config.toml
d_model = 640
head_dim = 128
vocab_size = 16384
activation = "swiglu"
norm_place = "pre"
attn_scale = 0.0884
tie_embeddings = false
optimizer = "muon_variant"
grad_clip = 0.5
MLP neurons of a small language model. Each row is named by its layer, matrix (gate and up: input weights) and neuron, and shows model dimensions 229-324. Each number is 500 + 40 x the weight over its row's rms, rounded and kept within 0 to 999. Numbers have three digits each. A neuron's up and down rows have the sign that makes its largest values positive.
A block is one neuron, or neurons of one layer that tend to fire together. After each block is what it responds to, as a language model described it from the Wikipedia text at the highest values.

L4.gate48:539453463494475528481425499468469495498544515521507484464484489472517473529448540470512502503566551507479492510533485582531456452475514506494504480488435480514509464409536466528508504513514539476480522508450496476458469397546528457531514525572491485441534466412532470464507503435590451511
L4.up48:444495473470493544517460533472531554471473505509548498475534480495578524468445498564479488511488582598507491491454571496454481556476480546487505494509538511417507577453487477486532458480491499531534450521505514505390501458513584503445590536542469501502487477412439488406516512528595438510
L4.gate598:533534529549534501474528460489555469440538540490602461462524457450470507511564479542452476558491523451492446509491484509561443525520494637507392484566522541559548515534519500510572501515461521515539564514514516435489455507430472511511480493451503458525492435411514503484503559494509519452
L4.up598:468532506486511477446550541504480512521521483417431538443543501560515585562546495562444551505499480443449563477459575465523463486452519530573540525546494490517426498493555479514489471439571541497527500448482502548630446535552467489489478454523471539485438546481492488531499494465517513471
L4.gate950:474526461419474525501537427580526511517568522558493490387487501549456434479475475527467456529518542444512471461482485598507516515551539528563544515444527449497495553479444433468490481493561472483479503503419525509518495548519482614492550529507387541484557482490569526526473496452494456435
L4.up950:469527423480471439515529494530499565487558559516487398465490528464546517457518530446502473471503492533532498490400499462534541526475511497535539568444541535527553504473507456463441550390484528510483511488511565499532533454524484543451514470531456559473532480465489500513447457507485469483
L4.gate1029:488466519477463483505513527490540479445462517454466497559492526476485469539484469506520511495469526519553480539526480501506426528491542539515550469517515541516460469517489528549488493389539419523466516440468540552490555440488534547603652504410543528534546503539449473475516530537455486478
L4.up1029:478532464506536505533505480566523457511560467542524529555603505546444491543522514440442464482494514423548488528464497542513504490528519446476462585486531447472451449461490389459473492433563453576548542509519509497531550545534489534616520403443515460519500496465494534526523419500440521441
L4.gate1233:459500519475526464475461482532531482527476482430454468483528530489555473471478532519459480462466470468520492461418538468440538519588495414493472557552498496553470515527503582516492586445595529465485453517497483479463418454507457505543535478522463508514519504493489517543468552481550505558
L4.up1233:488496522507474515544552476426511528525481535472448472514548452496450563484521522572482518528469451519481509517555541541503470552545505541502482471460516529488526489482565488536503481473569482502523438485471542471488490523480411422539544476490463475457502457494514495525517493523524526529
L4.gate1246:492488496475454430490483507562529575514525492489433445511471497473486440489498521550499461546402479455546470467417490540443519457490511476483494485531432508516475412491480571498470563531440425531555409513451491535488477420523450519517547506498539561484534497418506473548540503404448494476
L4.up1246:487560479432529424535501462522523534519459560597444471561516476462516475566523475540541492514559530544514528562454481499506486438450439529479380505495520470496535504498524463529547481467531490402543527545453465478460437544482508444434581541519453527513530450465460469473467517610448517536
L4.gate1784:479492507493422508388531428511491525441513451528498451512500488480457487508557603420423514480487503500515502551476447499553450419528497528586504550471458473497528477485514540500512477541533490529422444527586487462440468472489499515515464489419530542459465468429478496504516541442536455498
L4.up1784:476485467537478485417517534517482580512516449457435513553447422486482490525519488540477559447505498482547452589437498538501481455552570547528533591502482459434448615545532439494502470555567487465525473523568472503465539501598555465507499448538488517453459473521484492549526528469533435483
L4.gate2158:522516474516458491480498509443584476519504525528455531500493522485462481482487500553416525504477600526524479551479622546517539509526516548456484569428536511565529521477503440551491493565456552555471496499512523508506506427515543461492482524440530486584469516516484500472406538490525546522
L4.up2158:539519456516510491515544413470557482510390511501536502522541444536477509447485514525499541484563489458462514504433564558524539487559507502531552534506514470532530517464474470530510509490580522576433442445533496533431475498497444527470448536556426448511548542488537502390456461486544538539
Description: Fires on the word right before an upcoming person's name: titles like manager, coach, Senator, and "by", colons, or commas, e.g. "released by manager", "Cinematography was done by", "his son,".

L6.gate1658:525533497496508556493488450511562513487491558428497467472501471467405471521516483543477476496509503495517431545533496478528531495524468474490514453493483493511530520469469432509455497515482474423511440522461505543453574448505506572476501403493543490541482510526538477551378439477561541409
L6.up1658:509463465570479459437488433464476561519428449522489539484439497442488475532503485498527436464542488464545532474501546613507503496554461515450530582428450569545503509542436484549422498475504513487543526522506464498499510484512443550484578486496528497523495492499538480430520483503444615500
L6.gate1679:469507525524517544589517514551478594581468443547519508510547529486466511462483469546464557593535483518558552503502516566563481534522501533458507502522482473484538478507530499548551498471465508512575560463477522464470470436478444568475484457471506484459515556480584503517481421531538605422
L6.up1679:508488478490456494539429462489484543591521524480469550488514482492462475541554482464459570551476488496526470538487511519539522490488512596542487515483509529508443505542483485440477491485444468489541428499378542515452442524468477532462465476546479497458514545544541534535517486467473548529
L6.gate1986:479494520529465509535534553452497528489500538501587529488452493522490505491469475457485536550492550530505444497498489534554478509495529485540425549560458534489469532447526466494475462486470465542512532465497461505452467531432409605506533489499478468429517425491457519476559522486524464518
L6.up1986:454580529469446539501563472497504550537523419468495486494525464468487596459492557458484537509517517476542535454512494480573492544496451446495508485510547525407513496499496552508511485515504466473508538515542496491492522469522460483493472445583525518524492451537531528451487593489531455475
L6.gate2390:481530589550542505504560511477463516499540540534463552483495557630595517496525508543449499460492615445462558561482460477473459504514473501514461435510464496503490468543559367543480458537486498502431542503451479483520576475531551462580495568506520399520491515522541550522546524531515539467
L6.up2390:503572535527477550416501497515502487445530528502529468456462523567508482484494491438435443488498510470512555515500510498484477509511502466432487461563534581552479510503488459513475545547455511521537436430472485505480446516460485505491488449556478496478538473572560484584450463449494518554
Description: The token just before a personal name is about to appear: table pipes, "by" after directed/accepted, role words like historian/singer, list colons.

L2.gate1576:472525572549502504436496496494523486470510488498501457540481450506537554462551504489436529541508408486502493518439493493549460513515525557504505531530420469416461529546572556452497517482474474497492450554542462490462415441483521459517526517523487483472516464543551513510459515455601529423
L2.up1576:422510551486490450427474507437505515525529467538484435456491480500481557442568506513522468561527454516444529533487517479525482505497504616548560503532505473479490517517541590513426508485577467512543498425513518493522449476538488492506545513540494560486585454499546473510489531521570504438
L2.gate2155:537470498525547556491576508499472507503497445447449477542481474515503536520579573504601519465544433497526497488478540576478542517448534563539568491499482409498464450537477528486462500523481522511475492527517452503496468479512437445473453506483476477506499472494508464501531551514447470401
L2.up2155:492538483502480510481450541460456438467431521546522453478518479448509539423468393539480482502428549453522522534531449399543442518437547497510472500514476528514420481550503527426488470519472566484483428496491484475496514495480423509486450534545516509525520464498505501507466465523497480497
Description: Honorific or role titles right before a person's name, often the period of an abbreviation, e.g. Dr., Fr., Col., Lord, Colonel, head coach.

L2.gate559:510536473561510546437515510436507537562502460549461500525422503514485423523476484494516490523492555513521517494500421518559439484583518427457486491536496483497557447532518486506551442524387481559577502540480553533515455436490472512478441512538455509492506504508480433512471594500497492432
L2.up559:444536464547508496507432516544484532573480530467538469484460463453481514542489493508515465458476485416484532509527506467495506465469464498506505469501567520552430484501488497456490544495549499504535506494521524458542455495520508565494553486494464488463511489502525468399506526420504473492
L2.gate1240:498524403487431534509460450487491458507551475415485537560448555481519456491462499466494485426446477520520503440416504517539495416456511447491469522559555458477489476516491505489566459446466467513510461482493544485452382477556563531503542488461479511489555474557496466563474458472531521453
L2.up1240:478527487457442472573468574481424499487497429520473525510431437561545508423455458542512603512530482496474472534485518538458437471431498547473510514543577477395521517418451536493460401466543517473556484507421493531566507466508467485536506448549534537497564458525556470516532577493462495493
Description: Commas after a kinship or role noun that introduce that person's name, such as "his father, Robert" or "his second wife, Elisabeth"; weaker on mid-word pieces and table cells.